config.toml
d_model = 160
n_head = 5
positions = "rope"
parallel_block = true
init_std_up = 0.0371
dataset = "wikipedia_en"
MLP neurons of a small language model. Each row is named by its layer, matrix (gate and up: input weights; down: output weights) and neuron, and shows model dimensions 96-159. Each number is 50 + 10 x the weight over its row's rms, rounded and kept within 0 to 99. A neuron's up and down rows have the sign that makes its largest values positive.
Before each neuron's rows, "fires on" lists the tokens most often at its 100 highest values on Wikipedia text that the model never trained on. A number after a token or word is its count.

fires on: "et" 34, "ion" 18, "ed" 15, "ent" 9, " It" 5
L11.gate61:37 57 50 49 57 28 53 38 28 36 49 37 40 56 72 54 64 48 64 48 66 62 52 54 41 56 71 57 55 46 45 53 41 56 36 43 47 45 46 45 50 53 47 47 57 51 53 44 44 49 67 48 37 42 38 61 73 39 47 40 58 53 58 46
L11.up61:27 50 46 51 62 53 42 39 49 59 48 72 44 54 40 59 62 35 35 45 58 57 59 69 65 53 54 45 34 43 47 56 51 56 59 48 29 42 35 47 46 43 62 60 45 44 34 44 40 52 41 52 43 63 39 52 60 32 48 72 60 35 33 58
L11.down61:69 45 44 42 48 58 43 36 31 35 49 52 57 50 34 47 41 46 41 38 36 65 50 56 46 57 63 36 60 58 59 42 50 62 38 35 60 42 47 43 45 43 74 43 47 44 57 59 70 49 38 45 39 57 53 52 56 42 27 38 41 30 53 58

fires on: "ion" 26, "ident" 19, "ition" 16, "ast" 7, "et" 6, "ate" 5
L10.gate296:30 53 41 55 59 57 46 49 41 42 60 43 34 51 66 42 52 57 51 40 55 54 51 42 60 44 52 51 66 59 60 47 37 57 58 32 39 36 66 52 54 34 55 41 58 48 43 38 39 57 59 54 30 43 47 73 38 35 56 52 55 38 56 56
L10.up296:43 40 46 28 58 71 39 45 34 35 55 59 41 52 61 27 43 56 38 61 55 29 55 49 72 50 53 49 45 39 48 65 47 51 56 41 43 53 47 44 33 60 61 42 41 41 74 49 37 63 40 61 50 50 42 46 60 44 61 56 34 57 62 63
L10.down296:57 52 42 46 57 36 35 40 51 43 51 45 59 60 54 57 45 49 40 46 31 53 52 56 44 36 57 39 39 50 52 44 49 37 49 57 63 62 56 46 56 24 55 55 70 51 57 45 72 27 49 57 49 56 34 34 37 44 59 62 36 36 41 46

fires on: "t" 14, "ens" 13, "und" 11, "ent" 10, "ort" 9, "s" 8
L10.gate297:47 49 63 55 78 44 46 61 59 59 63 52 62 56 47 52 46 73 31 48 62 58 52 47 45 59 47 44 62 40 47 61 54 48 54 52 58 48 51 47 43 38 48 39 42 53 57 41 63 63 48 64 65 43 46 59 54 42 43 67 57 41 45 57
L10.up297:59 32 55 50 58 54 66 52 31 42 40 49 47 41 45 44 40 43 70 40 55 52 37 57 49 32 41 59 58 47 39 45 56 69 42 48 56 43 52 54 41 56 44 48 62 53 70 63 50 37 38 51 46 69 65 43 46 60 30 51 48 41 45 49
L10.down297:57 46 31 53 55 49 23 33 56 48 55 52 56 43 48 56 44 54 47 53 42 55 28 49 65 59 49 47 40 56 47 48 63 56 45 63 58 49 62 56 46 54 36 55 37 36 56 40 66 48 56 45 38 48 42 57 72 46 44 54 49 57 64 40

fires on: "F" 42, " Eng" 38, " F" 7, " his" 5
L4.gate393:36 47 56 33 53 38 60 15 50 50 44 34 39 49 51 37 25 60 54 54 54 45 44 61 54 45 47 56 39 32 39 51 60 39 62 54 43 44 54 51 77 60 43 50 48 55 47 46 52 55 53 51 44 43 48 51 38 53 52 35 68 57 73 51
L4.up393:44 45 48 33 60 43 54 40 46 42 36 48 27 55 43 51 53 57 47 63 40 51 39 70 48 47 47 50 39 35 32 47 55 39 55 51 45 58 52 41 65 49 40 43 35 58 31 60 51 50 67 39 50 34 51 44 37 51 50 38 53 70 62 49
L4.down393:39 41 48 41 44 64 32 47 61 44 61 46 53 33 42 66 54 41 48 44 51 49 56 47 57 55 45 40 51 46 48 55 45 33 57 52 68 58 51 56 61 59 45 63 72 53 57 49 39 58 71 55 61 52 55 46 51 41 50 65 54 54 56 70

fires on: "'s" 37, "F" 18, "E" 9, "wn" 5, " F" 5, "W" 4
L4.gate359:39 56 51 44 62 39 50 41 65 62 49 50 45 54 68 37 40 49 49 44 50 43 36 68 48 64 50 52 60 45 69 37 61 48 48 53 56 54 60 58 68 51 59 37 64 58 51 40 56 47 59 28 62 37 36 43 44 51 65 32 60 48 59 44
L4.up359:55 38 70 51 57 45 71 54 53 51 42 65 40 44 66 44 27 37 59 40 58 55 49 51 46 43 49 65 48 51 50 49 52 52 39 53 50 50 56 40 67 52 62 43 47 54 60 62 43 49 60 66 48 33 48 60 62 52 80 37 58 43 53 41
L4.down359:46 53 34 47 48 62 51 43 43 72 63 60 55 45 50 62 48 45 38 36 55 50 59 48 45 63 66 62 67 37 59 49 34 22 50 60 57 43 34 42 43 35 51 63 40 51 53 48 61 59 52 57 45 52 48 53 68 73 42 63 40 43 46 75

fires on: " serv" 36, "ff" 23, " over" 9, " to" 7, " for" 7
L4.gate146:34 51 50 46 48 51 36 44 49 35 47 41 46 55 48 47 50 59 55 40 31 66 53 46 53 46 38 51 51 67 40 42 60 48 63 55 48 42 73 66 36 56 55 58 35 56 51 47 55 50 75 59 43 57 43 51 65 57 58 53 53 60 55 35
L4.up146:41 45 55 69 57 43 40 56 62 51 58 51 61 66 54 49 57 66 53 40 40 71 56 45 43 47 35 54 53 61 42 52 51 50 46 44 54 58 52 57 50 57 46 62 69 41 52 58 33 67 52 76 65 54 47 46 56 53 40 69 66 49 48 53
L4.down146:64 43 45 73 59 32 54 45 56 62 69 46 56 59 56 55 57 51 56 59 36 61 55 25 47 46 44 30 47 41 47 56 60 59 53 56 35 66 38 51 59 53 52 65 45 47 63 60 52 43 60 63 59 35 34 59 57 51 58 52 43 50 47 64

fires on: "in" 36, "r" 20, "ron" 10, "is" 6, "t" 4
L10.gate52:50 75 48 55 48 56 62 46 52 43 40 48 42 54 39 50 50 54 37 46 38 31 54 52 55 43 56 40 54 74 46 59 43 52 40 53 68 29 36 46 55 44 52 45 57 50 30 58 50 52 45 55 41 56 45 40 58 52 34 47 50 54 61 46
L10.up52:49 51 46 52 49 41 72 36 42 38 43 38 43 62 57 54 63 52 53 26 46 47 56 29 32 55 43 45 63 56 40 36 69 58 40 68 39 66 61 52 54 49 54 35 52 33 53 66 53 36 44 53 63 51 39 44 54 63 63 62 59 44 62 48
L10.down52:36 45 46 50 42 47 47 54 44 37 51 46 57 65 30 58 41 62 56 59 55 54 51 68 45 63 54 33 41 56 64 47 47 39 47 63 59 49 50 51 48 48 38 56 46 44 56 32 35 62 58 52 37 38 64 31 48 45 40 54 55 52 52 57

fires on: "l" 33, "in" 21, "is" 13, "r" 7, "e" 4
L11.gate18:40 66 46 55 63 52 41 48 43 62 45 48 43 74 41 35 36 48 47 26 51 45 56 56 62 50 36 69 34 52 58 64 43 49 49 40 63 50 65 42 61 68 64 58 57 30 36 70 59 50 58 35 66 45 47 48 42 62 45 62 53 48 55 60
L11.up18:50 69 47 55 59 45 55 41 47 53 52 46 46 51 41 38 59 55 64 21 43 42 54 51 34 61 40 52 49 47 70 51 56 54 67 38 66 46 50 40 46 52 64 45 61 67 52 62 66 38 41 46 63 60 44 40 42 55 36 40 58 54 55 52
L11.down18:61 42 47 50 54 57 64 35 42 50 63 43 43 72 54 48 51 41 56 45 46 49 62 43 50 49 59 36 41 56 54 40 56 48 50 63 50 45 67 40 60 52 59 53 50 20 50 55 44 51 80 50 39 22 55 44 51 66 39 51 49 61 50 63

fires on: "==" 25, "===" 15, "form" 12, " (" 11, "=" 8
L3.gate402:63 52 30 63 41 50 42 49 59 37 68 52 60 55 40 56 41 44 26 44 55 59 52 60 54 53 55 57 47 44 49 63 40 50 41 55 46 52 50 40 48 56 61 61 42 53 58 58 58 44 45 54 55 39 42 49 56 42 52 50 45 44 46 64
L3.up402:50 37 43 46 61 53 68 64 60 53 44 57 52 49 49 62 38 43 38 35 54 57 44 62 56 63 51 58 42 48 59 53 53 47 62 56 41 48 47 48 47 67 58 49 35 54 43 51 56 46 61 59 73 51 54 22 54 60 47 54 51 37 47 53
L3.down402:44 53 53 51 49 50 49 53 51 60 44 43 47 62 52 62 59 48 23 32 49 64 56 44 32 54 51 57 58 37 62 39 50 43 48 25 51 39 47 64 58 66 41 44 45 53 49 47 50 48 49 39 47 59 46 52 49 56 62 46 49 52 65 34

fires on: "ased" 36, "|" 12, "ase" 4, "ork" 4, "ation" 4, "th" 4
L4.gate60:61 47 39 53 49 36 40 57 57 36 43 56 58 48 63 46 61 44 44 55 49 40 53 57 32 59 39 39 52 41 44 53 42 54 75 40 51 53 49 60 55 53 37 52 40 59 51 49 44 46 52 57 76 58 49 44 32 65 37 41 58 43 45 45
L4.up60:46 56 42 54 55 43 49 63 59 57 49 50 54 49 66 52 47 59 54 43 59 51 45 62 58 57 78 26 54 50 72 53 55 45 46 32 52 47 59 50 49 68 51 40 46 56 54 52 47 59 43 63 64 43 52 51 47 29 48 28 66 44 69 44
L4.down60:62 39 58 67 59 35 67 42 47 37 50 64 58 62 40 50 35 40 45 51 49 59 45 45 47 48 42 56 35 61 68 50 43 45 63 57 55 49 62 36 52 55 40 64 60 47 47 59 59 57 64 31 62 38 33 38 57 37 54 50 41 38 40 58

fires on: "ar" 61, "an" 9, "ut" 5, "all" 5, "amp" 4
L10.gate446:27 44 38 52 50 40 40 36 53 57 53 64 60 51 50 46 64 55 54 23 47 54 75 28 60 57 53 38 60 52 45 59 46 48 56 52 50 42 59 56 69 66 59 47 36 49 61 63 40 55 44 46 61 32 46 58 50 39 39 31 52 50 54 60
L10.up446:54 42 40 50 52 23 56 59 63 60 35 46 64 42 40 43 48 45 61 41 62 47 39 41 62 43 44 57 65 64 44 70 41 48 59 58 57 48 56 60 55 58 61 57 45 62 53 48 56 74 57 48 63 45 44 63 63 47 50 66 39 58 72 37
L10.down446:44 60 47 72 54 54 50 55 56 45 52 42 48 62 36 74 47 49 50 51 52 70 61 61 48 57 46 48 30 72 61 57 71 38 57 65 47 37 46 52 49 52 58 48 55 50 42 36 51 60 47 48 58 51 53 59 51 48 47 43 50 35 41 45

fires on: " their" 31, "ive" 30, "ated" 7, "per" 6
L5.gate341:40 39 46 37 44 53 51 50 63 50 48 57 60 43 56 60 55 45 62 50 64 47 63 52 68 43 37 59 67 45 46 35 62 44 45 60 36 56 43 62 65 55 63 61 51 60 66 61 53 38 51 51 37 50 42 46 49 73 41 35 52 69 40 44
L5.up341:44 47 42 50 70 40 60 67 57 59 65 36 39 49 55 32 50 58 57 63 31 50 60 48 58 65 52 51 39 53 40 51 44 35 33 43 60 67 50 49 29 53 39 62 56 52 30 49 45 38 61 55 71 30 36 57 66 39 49 48 49 50 44 52
L5.down341:65 44 28 40 57 60 49 54 49 71 55 40 49 47 54 44 55 48 27 47 51 44 63 73 54 52 70 50 51 45 52 61 59 53 53 51 53 58 77 57 34 63 40 56 60 65 62 51 48 44 44 58 29 40 65 51 59 47 47 45 60 45 47 46

fires on: "===" 91, "==" 5
L2.gate205:61 46 66 56 51 33 56 61 55 58 38 54 71 57 48 58 32 44 31 58 57 58 48 54 49 48 54 57 38 44 61 53 52 31 47 43 59 50 40 54 60 35 51 56 58 45 50 47 61 59 53 67 68 47 52 45 53 74 58 51 55 43 50 52
L2.up205:60 45 61 58 62 38 52 54 59 52 45 70 82 43 44 52 33 43 43 57 46 52 49 65 51 58 58 56 26 43 51 46 54 35 48 37 66 37 47 57 47 36 53 43 53 41 56 49 55 43 46 59 65 42 66 38 55 67 58 59 51 43 54 51
L2.down205:64 38 57 57 52 41 55 50 34 75 45 60 40 48 57 46 41 61 38 48 69 59 56 60 41 57 53 48 64 41 44 45 50 42 47 44 43 46 48 68 45 45 51 45 39 57 65 47 50 46 76 51 59 53 53 63 65 44 53 40 44 61 65 42

fires on: "ar" 17, "y" 16, "an" 12, "ed" 9, "ated" 9, "ect" 4
L10.gate197:50 29 27 36 57 54 49 34 50 63 39 62 60 66 41 52 53 39 43 38 50 43 59 37 45 60 35 60 52 69 56 52 60 53 42 42 61 45 51 62 84 55 57 53 57 41 46 45 40 49 50 58 57 49 59 45 56 68 39 55 57 59 63 54
L10.up197:33 42 54 38 55 46 41 78 44 41 53 43 53 50 41 40 37 31 42 49 48 50 68 51 69 34 54 32 41 40 70 53 54 51 54 57 48 47 50 71 48 58 38 39 52 52 58 46 60 61 49 58 46 35 46 62 71 73 42 66 49 28 55 61
L10.down197:55 69 40 39 44 57 33 36 47 62 34 44 33 50 51 65 64 63 49 48 35 55 62 60 56 59 46 62 54 59 54 58 44 45 50 43 56 30 47 27 57 49 61 40 49 40 47 65 53 38 53 56 53 44 54 64 40 63 59 42 49 48 58 38

fires on: "id" 29, "ent" 19, "se" 10, "is" 9, "s" 7, "i" 5
L6.gate74:52 47 33 57 69 61 50 59 54 58 37 45 45 28 49 52 38 65 55 33 49 45 60 49 42 54 53 60 32 35 42 48 62 54 58 39 60 31 40 60 57 44 42 50 58 60 72 40 67 58 49 51 38 59 57 54 63 56 44 67 46 55 45 48
L6.up74:51 32 43 42 68 63 52 51 41 52 43 41 40 35 53 44 49 58 64 30 54 58 55 59 46 63 52 56 47 52 48 29 61 45 56 44 58 62 47 51 47 38 51 48 44 57 82 52 57 59 39 45 40 67 54 49 53 72 36 51 58 51 39 46
L6.down74:57 57 49 35 58 44 56 66 48 65 48 51 55 34 34 66 34 53 56 71 46 54 39 54 62 52 67 47 59 49 61 42 49 32 28 56 32 40 40 44 51 46 52 45 49 36 58 50 44 30 40 55 46 60 32 44 54 37 45 42 47 63 54 47